Part of a small language model's weights: biases.
MLP neurons of a small language model. Each row is named by its layer, matrix (up: input weights; down: output weights) and neuron, and shows model dimensions 16-207. Each number is 128 + 24 x the weight over its row's rms, rounded and kept within 0 to 255. Numbers have three digits each.
Before each neuron's rows, "fires before" lists the tokens most often just after its 100 highest values on Wikipedia text that the model never trained on.

fires before: " ", "il", "p", "3", "et"
L3.up376:150102149149136104077116161122100122118133141121091094146117109138105100123063154081100110101097119099134130138177142114121109094126117100122133124161103145128142114137132118095138096154186121121153073136107160155143158126132124107101143114141146136097170142070157182144124116135137131174108155113126141144155110124144132129084145125139107094138135126129093174119141140155109167117106153157101104143110111132148113161107094134146124132121170080135122153153140120159144155105150086152100137090098157168099149090140137135118114131137120157154139114142101112126144134092142173106
L3.down376:145145118121134102143144123123145132116123122162118169110137130149167072152163132094114125119135125135091134130136146098176113130095131140168081128172163120142145128137134129110117175153132154147108114096134143124120138162118156093106110130171129094129126129110137156158147148115135112106106117148180115135107129108137101108141176116095132102113102100090146111147144145151147120144105162109217148090137135104133177110093103145127100123071108120154113146166125118096140122133134121120103134141115117134118080132105156157098085077101132098190120107126108105077150154100102106153

fires before: "e", "s", "ed", "if", "ate", "ine"
L4.up360:157130118111131124113100131115147132108153136141111154152106148158167117140120117107156185134053113179121111119152115139127137135104130129159158099117115103100137144087131139135107058074118114138140151067112182120086086112164173136141116142188132106123103132088130143145122112123117160140142133094130114120147104120136127161131146120149145135121118111137152108124140111131157081113123159120131147136118117125109154115103128141165108088107106152089122149116123124110145133126145133139125146141123085125130142132138106120145093109140133126191163095090098103187137123123133092114
L4.down360:130114132150142128106097094079092122144122117149147152121114149111125132103153136108135134161146111167109149108074096168135091098120134086131129129085132110154128093125110156153127130130179131163119151142120170110087126117159124152104099131142116120110140085143116115092147146128131179146107129148124119116070138154144141132112099073133108156089180176141101116183149101139161114148160148145115140131142140082122114108146094139128138121111127104184114100117096168168157151093148188106164097129108129149088099142156153141115148102118140139110067148131147114145115110117131156150

fires before: "o", "ich", "i", "ie", "om"
L4.up173:108152144175103144163203141117125136164125147094171136156143128127140125136176095147133116102172130129121099099129107096131141068101087107163152128126138167114156156136140135133131081133129141116130151096170076132125189124109133115126149126117108083083116121101133113161133140139100158129101141116102114101144129160145131101089089125180125119156115135132133106136120167104116112149136144119094181151157100077092118134178141118112110106133130124079128182134123105137120143115133131137069104144170114131086118133142157162136133097114118135120137122126115133113148134127183157122
L4.down173:129151155156134129153113114117059114159123156102132189146133180160146141170103125099132154118136131151168146124114110121099135124132130148155115096120109076119106101133062131104140114140152106137110145117143115138153093125109107132087130123156162111151123171133142109163153151066160112163149131140146141164154131102112151120109083136105094116114176150179134146108128089120161152107143123122087125128154134143149111085076124122128136129154102185122103159104156116107129115122156117128171155111144116134118137091121144126112128167109144114115138136129108138135098123171115121131

fires before: "n", "b", "v", "ing", "t", "r"
L4.up147:149139112140162146151085107105115100141112123137170117119109109128088113099138075115158105129164135122119170151185096113103133141161145121105121109127120085093150143115107112138162141132117153115179135179106107135134115105152118136036132147114117098136140091116134179103172136142179175080135102119107097163108129143121133120096188111126139070164102135123167132115153140160107128121111151112131139151101119130112134151178135092151121118087109129110110167117139108100112116141122121153147085137111151148157086124151120090165129147111101096110150109141118124134148112120140150167
L4.down147:062141145141128120148146081127136137147145151156135155142123127119154137131122110141097087113140120117097126140173116138111082112106122069104142082110086131140088115123133116146165143113130135151155137129125116113122119168178119146126116131169103152133118083134129126128064145178132134098164108132151143144136141144162122092138121097114176130084128150108141152111132166151081118108107166079105120169126079082103113152137090115124142138162109123137113128110136130143135097082147103100161103101098153130122102155161142130152097099166089108173169144150116142144155146144148152141

fires before: "p", "s", "v", "in", "r", "er"
L3.up594:158102108130133137120157140120154151132130107144148135139106125126086138160127129104127125149155133136126110113201071145151128135145113092132126142129093159118133176116139112114144129119177153142107155099148109145123095134139076118110107136141136123129146092102150127136144117168172136140154152143126090126159115121147117133137124196141139107128131122153098091101144146151139095101131129085115132085095146151084086112161181066132122105130169108110092132107135128085176099091107120098159112117125112133165135123097121110135107123169083131132155143113132131137099121080142135128
L3.down594:117113136120142179120137143147133125164107138153129112127143117114159114150145179084131161122114165097128098113133116100098117132124107105123125088152133126108150152117121122154120183151135144145127134104090134143141140093121098104119189128117127124111148136146144089127096094190070134129162136148117125131152120145114131105129139140097155135128158168176116121161138162068126131098181109140139080138163111104105185124108094074117190098115146124090121093118110155116184116156125110119130109101089132132134110105103111166140087120129113124153113126161141156130117155133156104124

fires before: " ", ",", " C"
L2.up887:110144149121141104132123122182113101089122131087098101158128129087116146122125141156114153086092140124129110088127122137126137136169160116143094134170094150164176109153129153128137132159145105153087115124130138082158122124081138118169139109167139145123157098132159145143121131121151128136098098068118088172127135114149105110155141101145124150130156099103108131143139095127171154090109147102128063102117120088093119084132136133151112146143145124093132125083139098147095117140141132143111123163124098131097143135138109163133185097146111148118121121105103066172126138102117180130
L2.down887:107160147118130119142112095112157157109074116102104136161111117113123135150115131112132121105098147108127102151182121094119157111146121149109147148160078114142120163147142138129175171117142087099113146109122162104127121153113135133157133139129122133125146085133120155107131137130131145097163131088102084144122123095120082157134131130142138112116152090106080135194146136086160121119139130159174150088111096127111091118180133107133126160136094120122184140163099071151128113122131122087121140152186086117132164144137092097101130115130138129108142085096129116147123109082101124111

fires before: "ic", "s", "e", "al", "uc"
L6.up327:104077125117112127121128093113112144120118090132109137103104139169135159107110155148121153114129122127128146123096110191099109127150091138116106131158109146123125120137127125161153134145160152111156141157065175133128139109180067124122130123163137148127108122124102151118136088134157136112095154129122088123108109106146150155108145139097125142097148180106180151135124085120140154104145139106114161179092131114103148131120131113170133132109127131071167166137105114145136101116178154106125117133137126127126158153151150122175114125156116110165093137090117119147141104156120070156
L6.down327:138099120134148137111118117050117153165124127148102118133142146171139113075138173142102087132112102089107166116105110139127124156109138102143135128181069066128115145155068097170170133118138147121094116129122138116152131149163125145103108124137127111160125173099105185143152084094122142130134148125097115125105129125131127130133130177122118151142134117117108119167120090104182134136102109096122119114140139133124140162119100142151139121121135097125138104126130162154129171118136162105094122126137117123099151167137107137127151123173113101128099106136110120167147186134107139171

fires before: " ", " the", " |", " a"
L6.up848:177146161136097121137112114099120150132165138163131135147173118086159086127165099138137145120135123128117118093115119141144147135158190102175129134134155119105130115116148132129131139104138129164143090105101178134149104132116155114111124142112154127110129128080099133097158120115140144103102134096073100178092117122119090147135142101145162118118108153079111163119138142116145192115124150105109093122136132116154109145111124131153112104141126142113150118135127125116119119060129133106139118154139158145088146177165152102146118193138130150112153168135126118098156132148137159129
L6.down848:130124154134125118114164117172142151122096106116117138106093170147099161127111139094096154144135082096142127104136088104147122125098071114141131156150137110123134149072071086132152108150128151104152110142138124093107130152107145148139175142115141182152147132109113127123151140158160095148125117164168103106139107145160134123092095121157100123084148113129102116170124133088140171148175128147101122153138161123083128107163131122156121122112150132088120127157125097116145149140143156127118104141102150137131157074086119121110145123144146106116134128070135084088151183138104137136

fires before: "le", "l", "or", "our", "um", "it"
L3.up42:128171154112164111104128116114149148072130128096179124114131142155119115139123134124116158133129123169086097148121136126194116074110153152150117128119124151122146152099117136093133078125123156074121098130129145122085142141104134134138120205150144115145086119159114132124074115122079138113164119136145113130159144153186136123084141083131137133083108115115139135111114156109094113138101134135123111104133121115115146125140155112131102154127106108100162146123149161140084125141155112109123118151126130116126166127161128084122127115130121163104168104189178171145124121103127147131
L3.down42:163154118136163086108117153103126130136116182086137130101159113110154149163141100157142169128144112151097138128149079106110123120108122090113135135157133111137152158107070150077097103133114122093144101133142105083117115101091112113141112173094142113141142125099073163156109106120127095131169103140114092123139128137133134079163146103178145106110144097068131163119147167160117138153112134157148100160147140144113141122119135091141094119126172156135178153126087131139103135130121108102121121074147093119158112190168114146133152112150137133104120134122185125146151127117127138121

fires before: "ers", "i", "ic", "h", "y", "e"
L4.up18:152119110112115143138171127144157168130125128124161149128131144164085135127149131070177143132106105112091082130108125155130120155151133137087131102078097114144152132087090107171147134135163124142122139114085151137123101157098119141148141154106130149134128134119132113157083141103116103128091123116107145109152121131098118154145100134138146175124125146103132119123147139092119119154143114155171149133070168085069085098124113158126117090136109129112088122137131099091142130119136141102104113132120114135151124119085140123140154122140125133140130113154115125113119118103157166122
L4.down18:162131119118118148148142133131138141106133098147130112138087117095127146107106155114142069069153167106118115175103122121134081162144095095082119122121118145171167087129109118117146129112144136139139104117120142110116128125079115114153120124189132136136113067096100129145162112147078130103126116113144157110151143149158108134148097113188128153117124162152097112101113129134136154123141166148117136177157129159098089140116106147131131137163123161120088157172106123145118118101121104087095120128154118142109087109106112150129138105110164096150129146130144104112117146145185118126

fires before: "1", "/", "8", "2", " ", "-"
L6.up203:152099156171088141136114111183071105152110146140138140142113098132176097123137119142111173140105116098115116100125157106147138087120128147128143085112128123155102108117135124128135071067144117112129107123136139105146135168128103085105132157152117115121134123110129162105095135117140126149143124097124119121141115108114113093073126130093109133141158174129130118099161146122123144112116177144142132090126148108149129142104172107143110175120135133157100118122119144129140108103149148132100108130132129164105099104118138097169099097131142124100155159099138145100123137114124167102
L6.down203:126140123121116121177136098161103169115082139093116142122138130158109140108164146173083139095135094152165118128121133093174126125104123135123147172155172130141120078095146086127177120099160131102104081153117106084122167079128114127125149128147135170122126142151170127166123129147143159109115111132118128117181127114157087098141162159128094136182126124154128110117128101151139107125122102134139118102130115170132126122168145132157098146159136143126161143149094157136134092116136151133134120077096118140136071142152086116084125117096112156111121135105129183136144137120124144169

fires before: "ed", ".", " St", "2", "9", "1"
L4.up452:118134098132104097102159139157107116148131112168120124117132133141107113148138169166156120138115129154083096106109127159125147100168155143134153142096105145093180093197115116118096078127139128125109142135117188127153163125153129142140200097101075109108119137130130135153101129167138120149155132105160106132106142160151113126169122132070131095142129090163101156146130177101080118107120107124138117092125128167167095123120129151159110134112125128104127154129106125137141125137175144127115087135184127129155105122133131153152144068105157109111128148124139111134128164133163142125
L4.down452:113135135116195078139134123131091110157130104132112118108116156169126128164147148160120103127145112132137109094107110182128151150119093114140152140110141136137102144138160098090163111118171125125125139180128117131123146129123102162090146097148150134130116169123100104147143071171135141138124094104136079156109124150138104130104120146115099126109117084124127153113176140143104147100137119180115125110180139134186094121164149113115118131086112092073147104118099136134107133157124118136121128078164128102132166082119089133120138108135107105124124124145122144162119128127106136166

fires before: "t", "h", "e", "or", "s", "ts"
L8.up728:126127161150109114169155142148110144105154129137075095121113071132109116150148101117154131148099112148141126140144134128126129122109120118122123126144122138168135075119126110143127102184107140128141106112119158140133107159098107068098138100088076101134174149084127098125093090111153167117148168140108168118135113113132138140177143133121104111155093121150118156163140171078158143130138152167148126101106136089076107147108146134130136152139155104112146128133115128137104133168136109088166171122188179090129091096127131112136132150105089105101100148117097119116162135142141121130
L8.down728:160090157102127140165107110108184135132116129108110124142101128103122151156101103124119120122134131114140135137146106143120119161168134183116165099092132161132121108150112111157125086148148096090119119126141111137171159148059099144137156111166118135129135150122159137134134134108091102126138117151133186110103119168133114114120105107128117120128160113179158130118114120118136115118145095136126108115159172122119077098091126129145157169143147126099085136106119157145109181127161101162138183142148153131134122128170147133143152054111133141118110087144123120146072117087146090139

fires before: "ich", "o", "i", "om", "or"
L3.up64:147154179131105116130147129161106156130151094097157093180117111138091108126110102102181141128125112089142131133096101110080118099142125078132095122145091138104108131139074163101146123114143164102164121148089134162125151136100141166124148106139110104115142147127158105110136104104103135096102124121126126148124109169144163101138106150146127096136141114148166145172127111118101149164140140168101160113156094129143114145139135147139119120175146093131142148109151119145170165134120107131116134135119109096125150109118135131131096125145119125053139145126117149096101101134140152156
L3.down64:128117146123138123094119121156132154114146088098128115134108116163094107113142116141105086132152170132100194145105107144110097156151141130178106108139096170125082097116130100105116137155128130144159106161126155149174140139176131145153097071078137113129148135125142119161109154104090120145147119142082136128146146138106102117144129140112140194141141145157128152168095100138096139184119131160098110146138132121144124166142096111129070108142108153127141122126172158111094148127110161086163104104173103103123120118102131114140113113093105102142118106142133121116116144117127113167

fires before: "1", "2", ".", "as"
L3.up513:183149139149155143129170136103134167147155111174141101158177095133100134159134099133142148088143148185097162124137146156154129131168117135145075160053093104111169124126148125123113131113079140121135121127140142128125133137140147136170127148088120133098113129132111108102094102104148132118173135114151174094088142114115128100127191091096106125140136133136150122132111125077131115167130115133127147081132121131153122143138146120117115135115135087094134113111118135132123124142089131142128158133156120115136111159113122107143151164123093109144105075142159112101115109129151114122
L3.down513:142082116151170146151095115112122135154116130135117139165102125163106102136124142138134118110130122150129075146146160155113151146156134138141173101144101084125123110118130098140118140157099149103123142183102151076097130137125139157113158135131140133118116140129143145077104153126149151152166121165154097144173123129137180150118127151137132130096120099132161183111089133080133135134128169093148048128125145106134145134121153095146130121117099128145136120085048078110131132111123155127121135138134100119138151062114116169122099133153138112129090105126125089120133147139126147121

fires before: "s", "c", "ce", "g", "ch"
L2.up472:144151094134103151126143131098117104109122094159133123106121138147123132167100121123148083130122133188116079120169133112121129121150150149139105135205158129134168137135139110111104111117159134173124143119128149158133131148152080117136119152168158155151150130138128131121138136163162156106122164117149138100165129139086085110113126147138129165116143137131139115089124108102160102130136102119153144125147189140149077122119091093136160125096139106107109106096092164147163122090062148093116127111101103170112125121126124140108139096103117133117150125130117155139128085120118085072
L2.down472:124134114114094127140121159097085106096101115126136132134139146123135115169078132108117143141102129182134115122142103113114147150137133120142133134148148140079135133112111121098076122125167170133103142056105111134109135132134066113138134131149123146154184167124157127155137105159135127111151147108144160128142124140147107104109130126145148143112085147138122155111159147124133142097122141122150164169119153092113127102117102135131132129105162126161101103117109135176137098112073158116151105132108096191114132097118171132114107144160065116166134149132103155153155107133130097116

fires before: "|---|---", "o", "ich", "\n\n", "|", "i"
L2.up233:146153099113163120157129127128125101136133167097125088144110134101149167183124133144116144105128144144141128116102113160119136120135150131166137107153148148139140149113125102114131110147100176123136160142115129161125154132084173114131132122073139088127140137131126137118110131138114151149124095138119123135136109135129120115086131198124126125147118170153145133115117114114137122140158101186112169130132101141134114121114167145145127102134128110134080103153093123160123137121168063161090111125086140125094071148201109143125150051135119166134121127154089147088131086133126163101
L2.down233:143137141140146133136153157144150106162112155105177093144103122143144142182086137137138143131154117141142120112088132126080145102075155160148169119146106121114058147137089115121174148105113150131156115103108136172141118134100154111144102139092128100093135146150106142132177145136119152111110141111115114136146129172077125153118165130125160108125124134165144109130109147113147142162155126126100139158113101152120111131122138143162115168107118111137138118163128105131089149180132142149123150133089091128084093128153129098097152074160107153086113112085111124143109116121091130150

fires before: "e", "s", "d", "ed", "en"
L8.up285:170122130117125156121135129090133132076166161133121147154131165158118186112134158136123093067192123135148107131117138144142136127156139135108154136142154113148135109103133148119171114107086138151162105141087139099114095151128106130149197122125139119145110091091131134144098103094115133088136109102101169176155139134121147121124119110111107153125144109129113112115131153150184135119116109124107135132076119128127097160171129125106083135091172164141139133133081128136083136115142122148120142129107113144119142123133095144129171124164130141141105134130167167140137085120121146072
L8.down285:126091156143156130131101118109142112106104180124116191123127122143133118120112140131109156112099138134118082112100148125118171164089176169123125092123151116122122154124139140122114128140137124159159148107159077100095110138107145151083142114132115114162123143144123177130125099107196123124116131099120093120157130156173107110165113174136169140147093153153114087102106179134142126090141080114156131173117085136117108095110143138106116145141117123173131064155127104136138164124097144181131114138122119090164155143129133113095151112084158170114133100110147148115146113104085136109

fires before: " |", ".", "1", "2", "6", " "
L2.up390:113140127121143139134161135118133114162129173131106196078113142119141095144141106133156130105128127124141148103122127100119120118141134132136104071111086142150134130122159145123102095156178154114113065178107151115115107107120096111121144169111115149074132088152106128153131118122173081094145156113092111079154146164160145134116146160125120122115155167122140133116150143151098117109116182150137119095121166124162119111147126110154105155123152089129142104106082142133192093104153150131113087130105126103157156107113133135114158050111156119113172145093116115125100120133116089136
L2.down390:108123161093124151149103100151087127123160125163099112114127149089122140117134135180134159117143089124123112128156139157163094115133151101123156138132128131166095174143169123126154084134140129136130143115156143146153094093153131151128144087118104181124081132121103153142121135147113113122089098128124135127159158127113137052101126116119123132106117126129142137113115112132147130128111120140105119134091140107147114103139149094110122173135113047122137091149154169119172101145139167096116081125131176131114136146132130151143181140077106091117156115114107114092118120139167140127

fires before: " |", "–", "5", "ac", "i"
L2.up215:164139112083166126086128120118110124145116110097168140103111130087137113088130155137115139150135099115110125108099108093143120144111139118159146166143113086097098123099144113100190157144172120106135117148107144156103123102108109142135131122075125135137128117156104118136100141089148100095108119100140108151150129100113103157147124144141126083117121099131109126120112146147115128097177138105142135123105164155169154130144117144125149101132160124086170109178116158144081111143111182107132134123113113145122136146101163128153180120112197120118109122164110123117130109100128093133
L2.down215:112139140091147104135113124141112159142140082108118097101134127124166063129111135104091132139128145151096139133110158108159085120064145116136157138112114122108140097139141120126179170116118120141139107106144147141107091109103174137166130160109168108121129146112166137130126127112128121158136138081137137135113106170121152166149134119166124082154143143171072120095120176151136106103148128129119108104109149140188131149121143117140133133099110155125189094123107112108127117153106112112136143159157139131131130101106149128112179101136122111122141139102148105076100162055085105134

fires before: "r", "or", "e", "n", "y"
L2.up638:168120182102123117109114091118107130107116100134120142110130133105174110116132106124186124128114160142140097161136154112123148137135134145119173115132155104147194108142138140100173110122158117156111122116090170100120154133140129112111118182117097145099154097139101143126068136157099119120134098132130161095164135085129102143101119170143131150124142138146136115177124075125152111129143121150167142137148150125127120082110090157124122115166146086136146139136110119123091162137169139145159126109106166078170141142148123083120123127116113149189144098128141134121119120082109127128
L2.down638:183115158088126136078134122103113154157140108104100129087107133099163150113109143145137110139120170113130106149109147123168142143110131099101166128148137136131175111125151144102136109170058145126107141124127119080164123129146125097135100175098103166127134102139110117116076106131068077117115102136091140116175136138149110120147114169112169110138154156118109131108090111126101124117144165100186106150074114123166125127138096157133126128148157135101129111154119139109132133165137184155169085109131123133117148121133133132160147119125115154142147120159181125121163088117098111134

fires before: "ch", "s", "g", "am", "ce", "c"
L4.up703:140173137172103143186095103117132106148136063112119127111127118135139098161072136122111090103142149138098071063136127115118174103122122146117149183142157149106109116119131112152104125138178123113111115116123147112164153107122117116152096119176126105135128145132111122166108137136120146103123175137162140146093176115123114119135094125145093131148108138121124100151137124148152129144144108103127157120130105098113133110114110128155109105139148122167117147147094124094170126090095123108130100128116088095106135113168126148105188154126117101098128139098118124172105138154101133128
L4.down703:141158136161097121144070157109170112160126126077121109099137104119143129179071151155114143132147176148121126147146137135111126129122141084114122103116124105099101116124103134128114113103142159125074159152110149121137149148160124170128157160114114149151127142149127150124108135114108084087157115146120137124117142174164124112180110106127085118133130144108133090089117140077168105108107145145144089194155125141137158079155098158099137170115136123131135142168150134085119135120092121101110098117139102124083117122076100108112130150133117136099112139146114167139157169114132168124

fires before: "ic", "r", "ce", "c"
L3.up374:122118150119144147150121119160159146134125094107187135145097158119161135110101102087145151124120173112089146067137106115135146149110129149070110155157126122137101141118138096091117170091123164139130140151106126156116120146117120132148146092114120149174133123105142141134096102185143105144158126147165105090125156171164103108172089137133160146144071139151150122154131151139133101129132161153132138147158110143136110094161109119165149087140076085102109144139144133141114147117122126105160112164112103085093096129108166085142107130106098115157158130141135152136109138092131125098
L3.down374:095100130124156118147125139111086149060132133094123131139152155152132124127119111117140126138150099156138165090147107122150107108099126107144102155127140109069146130116111142096100111098123086130093097116141134132130138124151147137117116116126093172127129099214118153150166115136134141160140132124156135133154123159132097156114140111165110145095113141158158109125169102146117130184122153117126113182116106123143104076123099095135116147149149077112118127134112150172119129169119102138132116107118144158165117135124090092138173152130113149142077163110138181143127143141109104135

fires before: "p", "er", "l", "ly", "o"
L4.up770:137122061123141159099100140101136110131152094133147166101138137135092164139109159093100132162136118134099138119138139139131077116141108104133148117110125135142102154146124113122129140147139116150155135114114096127158116143157105113147153134131120134129126124129159134140126119131162127132097123118127105125111142093145134140123119172165119086148172114099097124094112144109127128126118132171064126104116137083099125108123123061125148134070190073175154096130109136144154135150129114118092179134134151151119103128127127165135094105115078120127139170138084131141112115130199081119
L4.down770:065092104123093138116169116118134157149141150157153109150165164105172149116163095118092120127146100098144174112165147132176130145123090126135121148132118133148129088138138142134150159079124102118099128118108120107106122096147120131110127127141117110161125167131119153177126086167102132161117093114103126131134144129140147145115152164145105149112133167141118109167126098129168107135149142144117125104113134113118146119115112163138122200130123143096145092099129152074130130146126108110169146118115107120153146105077137099126137132107149089166110106131093180157146146105111097112

fires before: "e", " |", "ot", "%", "2"
L8.up648:114144140089149183117121126112144129118125156152140105125122102131096084091147143128154129147119157147135061132109130127140148080108153099137139123142162142086091130135147134130181084134161130143129136109126148077190149114133126188088118126147101132129125099113111114120134096091109121128152137108133140124134159100133141189147130137066130118121187092101123121092087117161117103111095163105106106123123137149098135152108125149098111137110113130135157138133113141148123136150107118131126119099114132097137080133140108083120093154097133125139161140127115103127087127122146137099
L8.down648:103128150168125131119104112151165150090166107111106135115093109152113134141119147126106107146164146146144106165138105135068156180110071140097142113112107103143131091133085163127170071090124147152110114124169130169114127143093139077175145134159117132081090131115160118132142136101132117110096131170124110135192117136120121105143153130125090113121133133091136122119155148104149126148168119105141141122131161057111144120171132092127156124160149141171091177152149137128126142100142104152122112115091155117146133160140171110111102118121104124121132128141134151088098119118127144146

fires before: " |", "e", ":", "s"
L8.up132:113121137122135158114087139092117105127159129134114143093135107132149168167117147124124122121121159165143092166133143125129127092135141166099113149156111121127117155132170129116151091138111080154112116130128138128136114140104113114152102078110104130112142116081078108131135097158106087078116134150148131140112108145138162147160111139130126103069161153162073126114125098162124160152117166130128128128162067114094109161141148146119135110110128110149134136111116091111125113092166203148125140102127100094140155146160118087107118154173119140153106143149105113143130156150168130130
L8.down132:102146157160130152105134095145110091152139144116126117146143130095123156134113135166145148137121155121094065136126083128120157119133114109137138163156104116094108145167114129085154124143083081114137150139164187139123140130130135148178158129152113140142121155135135129119165104099090170110104127074127102160087097165103152038138141113132155167109110138110135110110126150116128119105136111141159118137139147133115127089122136154086195122098106138136119130111170112174136141120077137165167124142111175108150143108122132109114113085111109160107087130133122164147104147096143125094

fires before: "s", "c", "ce", " a", "ch", "g"
L2.up789:155114115152111173130148157109123104131143112117144165129121140160141095159143129096113061149129101120156112153180156107135121110120118154144130115140106078150119146094149140142084092111143161104181097131122162144106149132162096141122085149154125151130127130134150103114137113150150161123105145152159134089155146133079149110093137107164135119108133138153141140119120154144105136121138133143172129119144190105110102110180114113098113126113139092122136099120125134113148112129076140082124132177114100114108142133124127120079135121151117147139155130138118163138141094108160105114
L2.down789:155131103118078165111136148049144105158132180128127153185140139117143123153067133122137125184107125151132132155113125115103158116126101116117152130134124104102114172123144127136077185160154153135133094100145104110095116144161117159130109118145134102138154118130148133137117097141140179119139159136149103109098145149142097117125166109142099100129118094153122126137125147134155124117102125124096114141134178113122132118097116165128150095111113118100161100129115127127144112102105133115103122129125109149107161049110144147088136152158077148139101118091146110152166162120117107125

fires before: "n", "em", "er", "ay", "on", "ant"
L6.up503:125143145132130122094118123128114154167120095150130165122126130128110131169139155103125119133133125145109116104112113150106119155146122088144128152152064156148096100131123094120172071093138136117113141116119107110139142146110128117123186137121126139158109157131140134131159103167134075111128181116096098123090179091098141111149118114152111099116124133139133096098165182141166112096112129133103143113140133133134101095122091141143100131125128103174130128157108161145148096153099160144086135107181138127120103143085109129115114132132142060172124090115103143129136153121108133134
L6.down503:154173115169106120127128147132097154150122128150177121126138105117173162100150128111084118074152145158144166108084113107146122083152150169126108103077110161120077130078126134107152117130100125084107161108159152080115147089109113135128136137088102144118106135158093106164156104143147141145142125119147149151128132148087155097145118132127078121123101119136132149117110140130120104112148144079169134151124128115111128159126099137064138111150134115160127134137101162144136171118182160116140144089146127179106117141131123119150118133102131169131153092137108121119110130125119120112

fires before: "n", "m", "t", "on", "an"
L4.up256:103123123097176135066141134118150152119109111133128157121118108155099110115160150115144126137130088133097083120096175164131128141130136146185126141157111085148115130137102123115122078104080141138146119134119169104118120087134148123103174127150092099143122126101172136130116089188130157123116121104137135131132174112118086174155146104145126110121122091122115138091112092169094150113150116114183157168133139122131130096158106078154112132135137128128124131131122125166164105126105160136105118164118130158187119095144141126118102117144126129186108186122131106077120128127121147117
L4.down256:145151204155124144103126110119117126119133134156138170123108151103161104143117128158178080135120113122172137114072117100116111127099137139111150151120136154124115102136102149113110111097119143112105164141102145114160108166099138118125131143127103101139144082119090097128179093109136104091147102121109133143127137134176125104138122147128119150134102154121132173102172130109114162137176135158132159142129114115073095117126099113154105140123163129122099116136169141164154106128124141120117171076132092144158086129127106148139136178134072141132184138158077170142113137119109127152

fires before: "ic", "i", "es", "in", "b", "y"
L8.up27:123104172121157116118112132121148146124065137119148123143135158141122146127163135121167139176117153147117138112090161087153146092136156074073139118124138092119161149108116110129112140154152091174138105123100156111099105145101131143110118150151122116123164109105119125109122123104096096121060124123168112143127118141123118108143201118128142047083147113152128130126136106160118130135142157107147082142077132110113107152145143149157123157153104088106117142082129153108120104139134120110167113131145138126152074130102168094136111114104124119142128103170118129155145148146159150120
L8.down27:133131107122122109126171116130117092144075108132135131121106138131099113148133098125130073118124150108133131134106118153125136118110154130075114106144112116113122093109096117094114153074138110110179138165072072127105122102141126157139110113128112135129143124098181173146164092139174150175157120185166139141124122130107125110115106110130144099159095161105137160112147134115112087114144164125115201118082109174115130151154142140155129150076112123122127129123158185125132127108146112087128112115175141142082147120122082107098107113125144138155110144131112155128131127095124147159

fires before: "um", "l", "ment", "ab", "le"
L4.up442:130141112159099097125129108131137129104100132142180170090122138142135143121128134161132172175137098136127091100097182115050132087128105132116111117109136155120119078153079156096144152126118121116139117120088117150088116173109157152102099097111125142084105129141102136111164144115045128117148154154155111147138183137176116132129142128120140125139178101118139144118140119171088133112124131119148136130108117139103155133171124151129092153123169133147100157112118113189084104149151122130075135110135134147157099135146159124111120131138128112143138137084096114147103123108107140159
L4.down442:142145165141101115126108130084115123082185133112104134125111144143140125117127088181128137136143098145144129111162106140092088128135130130102147113119148149117114121104113111085123086123151090132153114112155130140100107159097123110139133152105162119154129144108126123144150160123138104093123150165118160124139119088144136075120128086139140140132141150113119155168126164109163143089181136117107102121176166110143089082157096158135150164147131086179136107086096146127129127123123143109086118144125080103150129138131117096124176149117099148119089142106161115111159137110150115165

fires before: "l", "s", "r", " to"
L4.up481:103128117138138147127138108141114138123099146114147139137114120149123148137123110152153141143187099149118130122173136114121110071123120154140113148109096157162126138119116122173114115115150148121110133181083111120074166122080081112121107133104137114150073132094142141133139096164150119115102122135152105121100109150116099057173154146152122132139157133167154086118144146151158130170095116150092174135137141157105098119160147082126087107160091135133096151139160121152121127098091109131146165128116134107111134154084147112108131105169100168129137111130142124151153140121131140144
L4.down481:142123156128133143115113133090089096121100123131116131124095143102134135122120107127123150080115139134170150099116137138154108119096133127125124137103151141127112162095124101083121140162175137118126131102103102107091158108148170147089116107130168071118162156100114121101138137085175114111125113112168149159151140104142162165166092122125143142124116123132135159145128174153124149126106112146166109104144142095108120111116155108102100065088179112132168121130149125094140121143119125174148127142101087157105118103131084100128108130166118133131118142147091112157128095169160118132